MLP neurons of a small language model. Each row is named by its layer, matrix (up: input weights) and neuron, and shows model dimensions 0-127. Each number is 50 + 12 x the weight over its row's rms, rounded and kept within 0 to 99.
After each neuron's rows, "fires on" lists the tokens most often at its 100 highest values on Wikipedia text that the model never trained on. A number after a token or word is its count.

L3.up458:51 55 41 68 41 56 57 54 50 42 46 47 69 45 50 47 48 52 51 50 47 50 51 65 42 42 59 56 35 58 48 37 31 30 45 31 51 52 35 54 65 39 43 51 58 47 44 68 36 61 43 66 61 43 51 72 68 49 44 36 37 49 40 51 35 47 38 50 62 47 55 27 44 51 44 39 34 62 60 37 49 55 69 41 70 54 53 48 23 36 71 60 69 42 41 51 38 40 47 62 77 42 51 41 69 37 70 85 57 41 49 61 46 47 57 59 41 46 39 47 44 39 52 47 52 40 57 61
fires on: " of" 26, " (" 14, " much" 10

L3.up536:46 56 43 36 24 87 18 58 49 40 45 49 51 65 58 39 61 52 53 51 42 35 49 28 49 48 53 67 23 58 41 56 72 55 43 41 44 28 41 36 63 59 48 48 70 53 44 55 67 44 37 49 26 50 50 64 59 58 50 50 41 59 69 45 51 21 44 31 59 52 49 42 49 50 39 40 70 56 62 43 59 64 75 54 38 34 52 35 46 47 50 50 40 71 42 62 40 53 58 24 42 43 29 38 77 50 54 47 70 56 46 44 40 42 68 25 35 57 24 52 59 64 59 60 63 50 59 47
fires on: " and" 46, " is" 30

L3.up674:52 43 50 59 58 44 63 62 34 48 53 67 41 58 57 54 54 29 44 47 48 59 38 56 57 40 45 75 53 41 55 33 53 46 45 36 46 60 56 51 62 47 56 59 73 71 46 69 42 49 47 53 46 50 50 55 27 45 47 12 44 56 42 60 53 43 55 41 30 51 36 53 57 62 45 62 53 30 48 52 34 29 37 40 50 63 52 43 74 26 54 78 60 49 60 39 54 73 66 34 52 56 42 47 55 56 58 38 54 54 43 41 31 49 56 33 50 42 42 46 40 57 48 60 42 54 78 47
fires on: " of" 42, " attended" 9, " from" 6, " for" 5, " at" 5, "\"" 5

L3.up1017:65 55 58 40 40 54 39 62 40 39 61 46 25 30 68 54 61 51 34 58 46 45 66 72 50 30 60 56 30 55 55 46 45 64 31 52 42 62 58 39 26 69 33 56 51 77 45 46 51 49 69 65 68 48 44 41 36 33 58 56 58 70 57 63 54 55 41 60 26 50 69 45 39 44 31 67 68 46 42 55 57 55 35 45 47 72 54 58 54 50 46 76 59 48 36 53 67 74 47 69 42 49 53 46 57 51 70 49 30 57 41 55 44 35 53 71 48 51 45 50 52 46 56 46 42 52 63 56
fires on: " own" 21, ")" 12, " first" 11, " (" 11, "'s" 10

L3.up520:25 54 67 57 47 52 44 45 33 61 60 44 51 55 30 55 52 51 48 52 38 54 50 49 36 34 51 50 53 44 66 29 66 60 28 45 36 67 53 58 51 57 64 56 32 57 59 63 67 67 58 44 50 59 49 60 45 63 25 51 60 77 48 47 77 54 64 61 59 57 44 68 34 40 49 39 74 69 59 62 54 47 61 62 47 52 50 58 55 36 47 51 52 67 35 44 30 62 40 51 49 62 44 58 65 55 56 42 56 67 39 55 48 39 60 45 45 36 62 59 60 75 63 49 69 59 37 33
fires on: "\n" 45, " in" 9, " (" 8, " form" 4, " for" 4, " Time" 4

L3.up412:47 40 45 54 52 60 48 69 46 71 30 59 29 52 46 59 55 53 58 44 49 30 25 59 47 58 51 62 37 49 30 50 55 51 48 46 38 37 47 65 50 58 44 50 57 37 40 47 61 47 50 59 47 78 62 35 47 46 49 50 58 46 79 45 54 65 38 39 66 45 34 44 47 55 88 38 39 37 39 59 38 47 54 39 50 53 34 57 73 37 67 50 78 20 76 63 56 61 51 61 39 49 45 74 44 65 52 48 52 52 45 63 29 31 56 56 54 49 50 46 63 61 60 46 33 33 44 40
fires on: " |" 70, " for" 9, " of" 6, " UTC" 5

L3.up87:57 50 61 45 26 48 59 63 45 65 78 59 45 27 47 47 55 51 59 54 31 48 43 37 57 54 60 63 42 52 49 68 51 43 45 47 64 45 59 52 55 38 78 56 46 48 66 56 61 25 51 59 46 60 61 50 43 42 60 60 59 82 43 46 44 47 41 75 52 65 57 49 57 74 41 53 58 63 37 67 41 55 46 53 53 23 61 54 36 43 45 42 48 46 60 63 44 42 46 44 58 47 44 76 42 49 53 46 51 48 29 56 35 51 64 41 62 51 59 54 45 55 53 44 54 27 19 39
fires on: " by" 37, " of" 10, " in" 10, "st" 5, ":" 4

L3.up327:65 52 61 36 52 52 77 72 54 43 51 61 52 62 38 64 48 29 71 37 61 51 52 48 51 55 65 53 68 47 53 37 61 32 57 44 45 37 52 58 61 37 51 36 61 57 54 49 49 59 42 60 60 43 82 56 57 35 57 55 51 39 53 44 66 48 37 51 57 34 64 52 31 53 65 37 59 45 44 46 60 61 55 39 47 59 59 63 63 25 46 56 50 67 32 34 57 67 61 55 44 39 44 74 49 40 67 48 33 38 69 46 56 56 51 50 58 36 48 44 42 50 52 71 64 63 33 45
fires on: " of" 36, "-" 8, " in" 7, " through" 5, " left" 5

L3.up39:43 26 31 47 47 48 53 55 64 37 56 48 37 55 48 58 49 53 38 72 50 58 38 61 65 47 62 45 48 48 57 68 70 34 61 41 53 27 51 36 53 47 50 61 72 30 48 37 43 59 49 41 40 33 23 29 55 44 43 18 61 63 49 79 51 43 81 62 51 46 35 45 37 62 38 45 46 43 55 42 41 59 48 27 46 53 38 57 50 56 41 57 65 44 55 52 44 56 60 60 50 53 55 56 62 59 39 57 42 38 55 32 35 45 34 54 27 33 48 69 41 51 77 46 74 29 58 70
fires on: "==" 45, " of" 14, " to" 13, " st" 4

L3.up33:60 43 38 42 49 49 56 56 32 66 61 74 33 52 60 50 47 64 53 67 51 67 59 53 41 37 42 49 64 56 41 52 16 31 44 56 66 58 59 61 52 46 47 47 56 60 52 37 44 68 50 58 49 27 64 59 32 22 42 25 50 45 52 26 63 50 58 47 26 53 46 36 59 34 57 24 45 45 49 41 48 46 50 19 47 53 46 54 46 39 56 29 47 54 48 59 74 56 46 64 52 58 58 53 52 46 49 72 55 52 68 39 50 50 40 44 66 78 58 56 65 39 74 54 34 65 43 57
fires on: " until" 26, " that" 24, " is" 21, " was" 8, " to" 8, " ==" 4

L3.up146:65 39 55 65 36 29 37 47 47 65 19 60 20 44 59 47 57 52 43 56 50 64 42 48 55 25 56 42 55 60 30 38 43 66 36 45 37 62 47 37 43 59 41 59 56 55 54 52 57 54 81 56 64 37 48 69 49 48 58 32 41 38 51 47 42 39 58 41 55 53 52 65 37 32 51 46 48 49 38 48 60 69 62 27 46 48 64 60 40 50 54 52 55 69 66 56 35 39 29 58 32 46 49 66 35 26 52 42 56 38 45 41 65 44 46 49 53 46 24 51 60 66 59 53 54 50 45 42
fires on: " (" 35, ":" 18, "|---|---|---|---|" 8, " of" 6, "|---|---|" 5, " by" 4

L3.up275:39 61 39 66 60 39 46 55 42 40 34 41 24 52 44 41 57 54 63 50 50 54 46 37 47 49 56 52 36 73 30 74 65 53 71 66 54 49 58 54 48 35 44 66 38 40 37 55 36 53 62 63 95 61 49 50 51 47 38 46 51 43 61 41 63 66 70 45 48 39 41 52 53 51 41 35 33 31 41 56 74 37 59 63 25 54 50 53 69 38 51 31 52 52 61 50 40 46 36 64 23 49 43 41 74 34 42 54 56 52 42 49 67 51 50 57 42 48 39 38 59 45 58 72 53 41 83 42
fires on: " |" 39, " other" 20, "-" 12, " is" 7

L3.up301:58 58 46 49 57 52 35 46 55 54 61 47 61 57 42 43 55 57 73 42 40 63 45 46 44 71 47 36 25 58 64 43 56 30 58 61 59 36 59 47 46 46 60 71 68 56 46 51 49 46 31 22 51 82 61 38 44 37 58 51 66 49 51 61 60 50 65 35 43 53 77 35 53 35 32 54 62 63 53 62 47 49 57 24 52 40 37 75 58 52 56 59 63 30 32 40 48 67 58 49 61 50 56 53 39 50 42 46 49 46 55 53 28 32 63 43 54 33 58 56 51 49 51 63 39 39 50 74
fires on: " /" 54, " |" 27, ";" 11

L3.up685:45 48 64 26 48 52 43 56 63 53 63 38 63 46 42 42 53 26 41 55 65 52 73 51 55 42 47 66 49 49 56 57 50 55 48 59 63 72 68 35 52 74 40 54 61 64 67 62 41 55 44 38 61 60 42 62 47 30 39 49 38 41 45 27 49 51 53 56 50 76 48 51 52 35 48 41 62 44 47 41 60 33 37 51 50 55 47 24 48 33 48 59 59 47 50 32 46 57 44 29 49 29 75 51 73 39 58 57 37 40 37 57 45 53 32 58 49 58 25 52 54 47 74 60 41 42 53 57
fires on: " =" 30, ":" 21, " —" 18, ";" 17

L3.up841:56 43 50 52 60 49 57 54 54 54 58 47 53 54 47 22 57 77 64 46 50 57 31 48 60 67 63 64 38 44 54 65 60 54 49 41 39 34 55 48 49 52 44 28 64 58 51 47 29 61 49 64 62 52 54 36 25 46 56 42 59 64 22 27 71 38 78 38 31 49 51 65 60 76 35 72 59 44 50 44 68 41 47 39 52 46 76 60 70 37 51 49 52 42 49 49 34 50 44 45 37 42 33 57 41 45 55 62 41 48 47 70 63 64 72 43 61 23 58 37 37 47 32 54 49 52 65 43
fires on: ":" 28, " company" 8, "\"" 8, " by" 7

L3.up897:56 34 49 69 60 61 46 55 56 61 63 57 59 47 53 56 57 39 41 56 33 45 33 63 60 46 60 56 41 36 46 50 44 31 53 52 43 59 30 54 66 32 60 56 33 55 46 47 39 57 51 24 48 67 72 36 43 42 37 45 59 54 40 34 44 37 51 36 60 45 56 48 52 51 47 29 56 46 53 71 30 33 37 46 42 37 34 62 43 34 58 44 55 46 56 51 61 47 54 30 61 51 51 71 67 50 64 48 42 50 52 63 51 17 49 27 59 53 53 54 61 49 89 50 54 32 23 62
fires on: " |" 50, ":" 15, ";" 14

L3.up119:48 30 54 35 45 47 22 31 37 24 44 52 45 53 71 49 69 49 50 47 55 48 52 41 57 46 59 41 45 43 48 52 50 50 49 38 39 58 32 45 47 32 56 46 45 46 33 43 44 33 51 49 48 44 74 54 38 60 67 61 59 55 55 68 53 55 60 41 63 70 63 42 29 52 51 89 81 51 51 45 67 71 47 50 61 43 62 17 54 68 48 65 38 44 48 60 51 82 36 46 48 50 52 41 55 38 58 44 50 53 54 54 43 50 63 34 58 48 18 55 46 57 15 56 44 68 53 54
fires on: " and" 49, " &" 11, " et" 6

L3.up480:57 49 75 68 76 60 58 40 53 49 38 39 61 55 74 58 35 48 67 51 43 46 58 32 40 41 57 37 50 48 59 43 54 42 56 60 38 54 44 59 42 37 44 63 52 54 46 26 42 40 59 42 39 60 59 49 46 37 79 49 42 60 41 45 51 33 55 63 58 60 57 57 69 39 35 63 44 31 59 50 39 51 29 56 56 36 45 38 66 29 58 58 44 53 48 29 49 59 62 40 44 34 57 36 45 50 36 68 62 36 40 71 53 37 44 11 63 56 45 39 42 45 45 72 44 63 59 34
fires on: " |" 49, ";" 32, " of" 6

L3.up171:47 57 33 67 40 38 61 40 60 51 54 49 54 52 44 46 34 63 20 52 56 54 38 24 48 59 32 44 47 47 53 42 48 36 54 43 56 49 56 49 78 46 42 55 61 30 40 37 50 49 35 39 56 39 63 57 46 53 76 34 57 45 64 65 42 58 67 62 65 70 51 46 54 39 35 62 62 44 17 62 48 54 43 62 42 59 38 55 41 40 68 35 71 39 52 39 38 50 36 65 52 57 34 43 57 40 59 58 55 35 29 69 68 50 64 51 36 60 36 36 36 52 50 78 29 69 61 59
fires on: " |" 39, " with" 13, " as" 11, "30" 8, " it" 6

L3.up355:61 64 60 50 74 52 47 33 48 48 45 43 26 51 41 56 57 42 46 59 42 41 62 58 34 53 30 61 59 48 62 70 39 37 24 75 72 67 60 30 44 61 50 60 48 61 45 49 66 44 56 47 71 48 53 62 26 46 39 49 58 38 49 44 56 45 42 59 38 53 55 56 59 71 40 48 70 68 55 60 36 65 57 53 39 66 60 52 71 44 48 61 52 38 45 53 50 48 39 61 64 69 51 35 70 22 63 42 29 46 58 38 39 53 41 73 44 50 34 58 42 56 46 56 65 51 52 62
fires on: "." 49, "\n" 23, " New" 19

L3.up956:45 47 46 49 53 51 29 52 49 52 50 46 47 46 59 45 65 52 49 42 49 59 49 48 48 50 45 52 59 45 46 75 47 59 51 70 32 24 46 40 51 63 60 64 60 52 32 64 33 66 40 54 42 35 57 59 50 31 62 53 49 50 52 55 46 37 35 73 55 62 45 54 57 57 54 38 29 53 38 51 80 41 71 65 61 44 50 41 42 67 60 53 34 30 53 53 54 53 36 38 59 53 73 54 78 37 53 58 67 47 47 64 53 37 69 38 64 32 62 46 40 43 61 28 51 46 17 62
fires on: ")" 33, " as" 17, " first" 8, " called" 5

L3.up946:51 48 60 33 40 62 53 50 52 59 69 34 54 43 54 45 48 40 51 49 34 40 45 49 56 36 14 55 51 56 63 52 41 38 64 57 43 51 51 37 56 66 46 65 41 66 49 63 53 73 32 51 32 68 50 57 47 36 47 44 47 67 59 52 56 21 62 46 73 48 47 64 47 49 57 45 64 54 45 60 26 50 50 40 34 68 36 55 57 37 45 52 28 34 56 36 67 52 62 69 46 64 30 48 45 56 48 64 41 68 50 60 28 51 64 29 48 61 37 61 46 45 52 47 47 34 38 57
fires on: " |" 47, " (" 5, " at" 4, " km" 4

L3.up965:52 56 56 55 49 56 73 43 53 53 41 55 36 51 66 29 31 40 53 37 64 42 48 35 82 51 48 44 39 55 51 53 66 39 44 52 36 32 53 46 57 40 69 30 54 63 33 64 50 61 53 66 45 53 54 27 55 42 72 65 59 39 21 54 18 47 60 61 59 48 70 33 62 40 75 38 46 44 70 37 45 44 50 45 57 59 53 55 59 48 51 62 42 41 51 38 46 44 66 41 54 54 47 71 53 57 47 44 29 52 54 45 31 67 30 42 42 36 61 53 39 18 55 47 67 51 36 52
fires on: " to" 30, " in" 26, " through" 4

L3.up955:58 58 27 41 44 30 45 52 38 38 49 47 22 40 42 41 41 69 37 58 61 54 31 59 72 51 41 68 53 63 53 40 51 65 43 77 44 51 51 47 43 40 59 60 38 44 40 58 35 75 58 71 37 60 53 55 26 48 35 39 60 78 50 62 48 51 53 50 45 55 40 37 39 52 45 48 48 58 40 50 41 55 60 41 47 56 55 35 54 51 36 62 52 43 47 42 35 42 43 59 58 53 32 55 73 43 36 56 36 26 52 51 53 63 53 44 49 71 44 48 53 58 42 71 41 51 47 39
fires on: " of" 91, "-" 5, " de" 4

L3.up429:48 41 50 56 25 47 41 41 61 52 47 56 57 37 54 70 33 41 78 50 80 62 44 54 57 46 47 53 62 51 33 47 67 60 70 67 44 38 32 54 50 47 31 57 56 63 32 49 56 46 69 58 40 42 42 42 54 50 58 52 74 47 39 45 50 56 38 33 37 54 56 45 63 50 48 58 43 36 40 54 54 68 64 55 68 37 52 48 63 54 56 35 43 21 38 52 48 59 57 56 53 27 43 54 53 58 41 61 45 45 35 75 52 52 37 48 74 56 72 69 66 45 65 53 54 73 47 36
fires on: " of" 41, " as" 14, " what" 7, " off" 5, " |" 5

L3.up81:47 50 61 44 49 29 52 40 59 56 55 58 26 51 65 53 58 70 64 47 38 56 69 57 64 35 41 54 48 58 52 78 60 53 52 45 37 50 69 33 48 42 58 49 45 48 46 51 37 57 41 59 79 51 44 57 63 44 42 38 59 35 99 46 45 50 59 60 49 56 55 44 82 87 47 61 57 44 35 41 34 61 42 56 70 42 57 39 48 46 54 42 49 55 50 55 61 45 37 58 48 40 55 54 50 60 57 53 57 71 36 54 45 32 29 54 30 53 29 68 48 85 44 42 40 68 46 39
fires on: " and" 29, "===" 9, "and" 6, " from" 6, " also" 6, " of" 5

L3.up632:50 63 57 64 39 63 59 66 38 35 51 38 61 39 65 45 57 75 26 52 54 64 58 57 39 28 62 57 51 46 53 49 63 46 71 53 59 39 54 52 49 71 76 32 35 35 50 42 56 61 55 58 39 52 70 56 43 29 48 38 33 26 81 51 33 55 69 54 71 51 55 50 58 51 57 62 66 55 69 21 48 56 45 55 58 67 62 54 53 50 56 30 58 83 47 51 41 41 60 54 48 56 41 32 63 50 58 61 39 66 54 61 54 45 54 51 34 56 38 46 57 73 69 47 53 40 61 53
fires on: " or" 52, "," 13, " as" 9, "or" 8, " called" 5

L3.up1021:45 48 45 64 36 47 35 35 38 47 42 63 41 41 39 60 49 65 66 34 61 54 51 28 31 32 45 32 44 51 50 66 15 49 57 73 37 41 50 72 34 28 58 69 63 43 55 57 61 51 57 69 42 63 37 41 33 63 55 63 69 50 42 51 53 67 50 53 56 62 56 48 38 38 63 39 65 55 38 49 67 46 08 54 49 70 73 51 51 56 51 63 57 44 41 53 63 44 46 21 37 57 48 48 64 44 65 25 42 49 37 56 46 43 65 38 49 42 49 43 43 43 56 38 69 67 41 33
fires on: " for" 29, " For" 14, " =" 12, "For" 11, " co" 5

L3.up148:42 48 27 59 46 37 27 57 53 52 47 45 36 58 38 47 59 65 62 47 56 55 40 70 56 46 53 70 59 69 43 63 62 60 48 59 64 49 57 26 48 38 43 53 35 42 41 55 20 61 52 54 39 40 67 40 41 58 79 59 62 55 44 43 47 55 35 52 55 46 49 55 39 87 57 58 25 25 51 65 27 50 38 58 55 35 44 28 56 32 56 44 48 55 68 36 73 55 56 63 43 46 30 43 41 56 60 63 35 63 46 54 38 51 53 34 43 52 48 48 63 47 66 45 40 56 43 59
fires on: " in" 42, " of" 20, " at" 7, " |" 7, " to" 6, " lost" 4

L3.up1016:48 64 59 35 39 62 57 64 42 44 53 29 40 53 26 47 43 58 48 58 33 44 48 56 20 64 36 58 56 51 54 60 50 46 35 46 45 61 66 56 49 50 50 42 57 78 70 64 56 72 58 68 49 47 48 66 22 59 41 51 41 58 54 48 56 59 47 43 45 58 40 52 49 35 48 59 61 40 46 61 90 44 26 59 28 68 72 53 45 59 53 59 59 40 40 53 75 69 49 44 39 57 50 60 31 47 55 50 61 62 32 55 51 49 70 41 57 74 70 41 40 61 58 31 45 70 20 52
fires on: "." 22, " for" 15, " first" 9, " second" 5, " (" 5, " |" 5

L3.up889:67 76 43 35 55 49 48 44 42 41 51 07 67 31 34 24 27 50 26 69 44 52 35 49 52 29 55 38 52 32 66 55 32 28 43 56 33 51 41 55 53 43 55 45 43 38 32 48 43 53 52 60 39 69 43 48 39 31 47 50 36 46 40 38 55 23 37 39 55 48 39 53 67 56 50 52 43 43 46 44 44 55 60 38 69 47 29 55 37 33 53 37 59 40 32 50 52 56 53 30 38 37 27 47 48 67 40 73 52 66 56 60 40 48 81 29 39 49 51 45 61 29 52 73 38 45 54 59
fires on: " |" 30, ")" 13, "}" 7, "1967" 6

L3.up608:56 56 40 08 42 48 45 53 53 38 62 49 56 60 45 46 43 44 53 59 42 47 22 64 40 55 48 43 32 39 43 41 65 47 60 50 45 18 48 29 53 48 49 29 52 51 43 38 52 52 32 38 61 44 60 52 44 34 56 31 49 84 45 32 40 52 65 25 63 37 33 61 37 59 56 59 45 52 51 62 54 57 51 24 41 71 64 66 40 40 60 44 56 54 60 47 27 49 28 47 68 39 44 66 19 51 54 43 56 52 58 65 59 76 73 54 49 56 50 48 35 57 64 54 32 36 65 20
fires on: ":" 33, " by" 24, " through" 6, " station" 4

L3.up691:26 54 56 39 49 52 29 34 54 58 57 28 54 43 49 55 33 48 59 37 32 56 44 52 52 46 37 36 69 57 66 37 50 35 22 51 63 47 43 73 54 77 52 57 40 35 38 64 47 72 41 62 45 64 44 55 36 34 40 53 48 47 37 52 49 45 54 44 55 71 53 47 54 41 45 33 66 55 49 50 31 42 58 53 64 59 61 62 34 43 56 53 60 45 46 45 67 56 68 44 65 46 76 71 49 52 39 65 63 57 47 66 36 56 80 52 66 62 44 65 47 53 61 51 36 50 59 36
fires on: " |" 46, " of" 28

L3.up187:43 58 57 70 63 52 45 18 29 54 45 39 48 62 62 53 54 47 80 48 61 48 41 49 42 46 56 48 31 56 44 52 63 07 29 47 53 45 34 59 53 56 59 57 39 50 60 47 54 57 50 51 29 76 46 53 32 59 34 53 53 43 37 40 50 48 50 24 66 67 51 46 44 30 52 41 57 30 56 70 38 48 74 54 58 53 63 56 51 64 50 48 44 64 56 44 38 51 40 54 25 52 45 66 31 29 28 65 47 56 57 57 50 42 53 49 60 85 62 48 37 58 53 63 28 37 57 54
fires on: " of" 32, " and" 30, " Top" 6, " or" 5, " other" 5

L3.up516:48 45 26 51 52 36 20 47 51 39 41 41 52 56 44 32 49 77 54 49 52 44 33 66 47 61 69 23 35 55 45 59 27 68 51 46 33 53 65 75 60 53 65 60 66 46 53 61 51 55 46 50 42 63 39 28 37 50 55 48 57 57 43 65 25 54 59 23 68 29 48 30 46 72 42 54 39 44 60 48 46 42 58 44 57 59 49 46 61 42 50 52 56 40 68 46 58 60 74 46 52 31 67 54 45 48 31 58 61 39 73 31 47 59 49 43 56 43 47 62 35 58 56 67 45 51 64 76
fires on: " of" 60, "|---|---|---|---|" 5, "|---|---|---|" 4

L3.up720:75 43 49 32 48 43 48 56 38 63 82 52 48 52 51 57 31 36 36 41 52 62 71 47 60 60 35 42 43 52 54 59 50 47 49 56 50 54 59 25 26 43 62 61 42 54 37 50 44 64 60 30 41 47 64 37 60 22 37 60 42 65 66 52 50 53 62 51 52 71 60 54 59 51 43 43 55 48 52 31 63 65 37 60 51 56 71 45 47 46 51 62 46 43 51 63 74 39 36 38 35 36 67 70 48 30 61 44 47 40 57 60 41 35 17 60 39 61 42 40 68 45 50 47 60 68 53 34
fires on: " but" 29, ";" 15, " and" 13, "and" 9, " from" 6

L3.up11:55 25 30 44 42 48 50 45 53 42 42 55 53 79 57 47 64 51 33 60 65 32 23 47 38 51 58 43 44 34 55 68 48 59 40 59 50 41 35 57 66 44 42 38 33 47 41 63 49 60 69 33 41 46 48 47 26 47 67 46 47 57 35 51 74 35 50 50 40 59 58 25 50 31 64 53 57 54 46 67 46 38 34 55 48 43 62 54 69 50 50 70 37 57 46 57 45 26 60 47 33 53 36 70 61 62 26 43 54 43 55 58 55 27 57 53 55 39 50 54 54 69 38 39 37 54 67 56
fires on: " and" 35, "-" 34, "." 12

L3.up966:30 38 54 59 84 42 56 42 42 49 40 64 42 64 46 60 59 52 43 62 38 49 51 38 43 48 55 52 63 46 59 22 52 52 37 33 60 26 45 50 56 38 62 62 61 68 34 48 67 69 37 54 55 46 46 51 60 56 65 36 46 36 47 49 45 49 51 40 46 44 39 54 49 73 49 30 51 52 61 53 37 53 53 30 59 40 52 43 46 49 75 50 59 62 52 48 50 62 54 48 39 46 53 56 56 46 67 61 55 57 59 55 63 65 47 62 57 40 65 62 39 36 58 77 71 64 51 50
fires on: " took" 30, " take" 12, " set" 9, " in" 7, " takes" 6, " had" 6

L3.up356:49 61 63 72 77 52 59 44 43 63 40 41 62 56 45 27 52 46 33 58 50 51 24 52 50 43 54 53 48 55 64 40 61 30 27 74 57 44 42 39 54 49 66 74 43 58 46 42 58 49 36 58 64 46 34 37 43 55 40 58 32 61 46 34 56 69 52 48 36 36 66 48 43 62 72 50 55 75 40 61 38 42 60 66 34 43 40 60 63 52 72 57 62 78 27 45 46 49 58 54 56 46 29 56 42 52 49 49 55 67 59 60 44 54 53 37 53 31 43 67 30 46 54 56 39 57 56 66
fires on: ":" 32, " in" 24, "-" 19, "\n" 10

L3.up506:75 56 59 61 27 45 68 46 37 61 31 47 59 40 63 43 51 43 39 43 48 66 65 46 44 64 40 42 65 39 66 37 41 51 42 50 56 54 37 28 51 37 52 53 70 65 54 70 65 30 62 50 57 51 69 51 52 44 63 41 38 45 60 68 54 57 17 31 15 38 41 57 76 47 43 65 38 43 57 71 39 57 36 57 40 68 78 44 50 43 55 40 46 40 50 41 44 47 49 42 44 49 32 53 43 56 39 48 64 48 47 57 65 22 61 40 61 61 54 67 56 53 64 49 52 61 52 46
fires on: "." 48, " |" 11, " than" 10, " place" 8, " lost" 7, " of" 6

L3.up819:51 44 38 61 55 37 55 60 46 70 42 70 65 60 55 54 53 44 45 57 62 51 50 69 52 45 60 48 54 42 33 52 52 57 61 47 45 39 48 50 41 66 37 37 39 47 39 53 59 77 45 39 60 38 57 39 59 39 52 32 52 77 61 61 47 49 58 55 56 38 66 54 43 47 59 46 55 57 53 27 55 52 62 72 60 34 33 56 56 62 67 38 44 47 42 54 39 64 53 49 49 39 48 59 60 48 51 63 39 65 68 50 45 82 36 51 42 55 61 33 40 36 94 36 49 31 22 46
fires on: " as" 35, " called" 11, " or" 10, " to" 7, " named" 6, "or" 4

L3.up328:56 44 35 58 67 41 51 32 44 50 48 50 56 59 38 52 58 58 47 43 54 44 59 39 22 63 73 54 57 54 57 44 42 49 06 71 52 51 56 61 64 57 60 73 47 47 53 37 52 66 51 54 61 46 66 54 37 60 39 47 59 50 59 48 62 43 65 18 68 49 54 64 44 68 59 47 55 34 61 34 60 45 69 43 41 56 58 53 53 59 58 60 54 68 45 46 42 52 51 54 64 54 53 45 65 45 36 44 55 57 76 65 52 53 43 59 64 68 61 44 67 54 63 64 42 69 57 46
fires on: " is" 31, "\n" 22, "." 19, " was" 8, " one" 5, " first" 5

L3.up698:56 37 61 15 50 45 45 38 56 54 42 42 56 44 42 65 58 53 29 50 41 38 39 49 56 65 39 70 55 53 41 57 66 39 67 45 45 54 31 41 45 51 48 48 56 39 40 58 40 53 50 65 39 70 32 47 63 47 47 46 44 84 64 72 31 53 45 58 52 41 43 39 24 57 41 77 59 48 53 34 67 62 61 51 67 67 50 55 54 37 48 43 61 55 46 42 44 50 49 50 63 45 69 38 47 42 65 64 51 29 57 47 35 49 71 62 56 47 69 50 33 52 44 53 32 61 40 45
fires on: " of" 57, " for" 7, " dis" 6, ":" 5, " World" 4, " to" 4

L3.up230:48 32 52 61 58 51 40 79 60 38 58 56 64 60 55 43 54 41 64 57 59 48 31 50 45 71 61 28 55 37 63 25 46 26 73 48 49 46 39 54 74 41 63 37 55 59 47 51 30 58 41 48 39 53 62 57 36 49 37 45 60 48 79 59 34 51 58 54 58 33 60 47 37 39 57 39 55 61 66 53 59 53 52 38 44 33 29 60 49 62 45 52 55 52 50 51 37 60 52 46 42 54 50 65 66 51 44 30 32 63 41 36 33 58 63 51 60 57 37 48 59 45 63 28 44 25 50 55
fires on: ":" 36, " |" 29

L3.up126:38 52 51 59 44 30 47 43 33 41 40 55 55 36 62 49 60 49 33 45 43 58 48 42 54 42 66 50 62 38 53 62 21 55 45 43 40 56 52 59 46 61 23 63 62 53 69 61 44 49 48 43 43 37 34 58 50 58 83 51 57 52 29 49 43 41 67 66 43 54 37 48 57 43 39 48 53 53 54 60 75 45 64 62 50 59 62 61 36 51 49 45 66 54 68 54 74 50 36 60 51 39 45 47 55 48 90 65 56 34 55 51 58 40 60 52 55 62 41 32 49 47 67 27 53 68 66 59
fires on: " |" 66, " (" 20, " =" 6

L3.up362:48 52 82 36 41 47 68 48 45 34 46 56 54 56 64 42 73 50 63 65 48 52 33 74 39 38 44 61 60 53 44 38 61 35 59 47 44 53 66 30 50 50 52 61 44 51 62 53 54 37 82 71 57 35 45 52 34 54 82 41 51 34 51 48 61 38 58 52 50 48 61 57 50 34 45 57 58 45 50 33 57 50 42 15 48 64 51 47 48 36 44 60 37 57 46 61 40 57 58 30 47 68 30 45 48 40 59 24 51 54 43 49 66 74 45 40 46 61 27 50 72 67 35 72 43 52 47 57
fires on: " to" 17, ":" 12, " and" 10, ")," 7, " (" 6, " where" 6

L3.up400:62 66 54 58 45 36 48 64 57 47 54 51 33 47 53 48 56 88 50 44 36 44 49 55 55 41 37 65 20 52 57 52 67 72 27 55 37 71 51 37 37 34 52 55 43 57 57 56 41 58 53 61 60 46 56 50 62 50 58 41 57 63 50 51 35 37 43 42 47 43 67 27 39 56 49 38 58 61 56 37 53 66 28 57 68 48 72 65 43 56 42 54 71 51 38 47 65 64 35 51 44 65 57 43 24 39 59 57 41 42 61 31 61 41 49 35 48 38 26 48 41 53 58 41 36 43 38 53
fires on: " of" 39, "\n" 15, ":" 12, " /" 9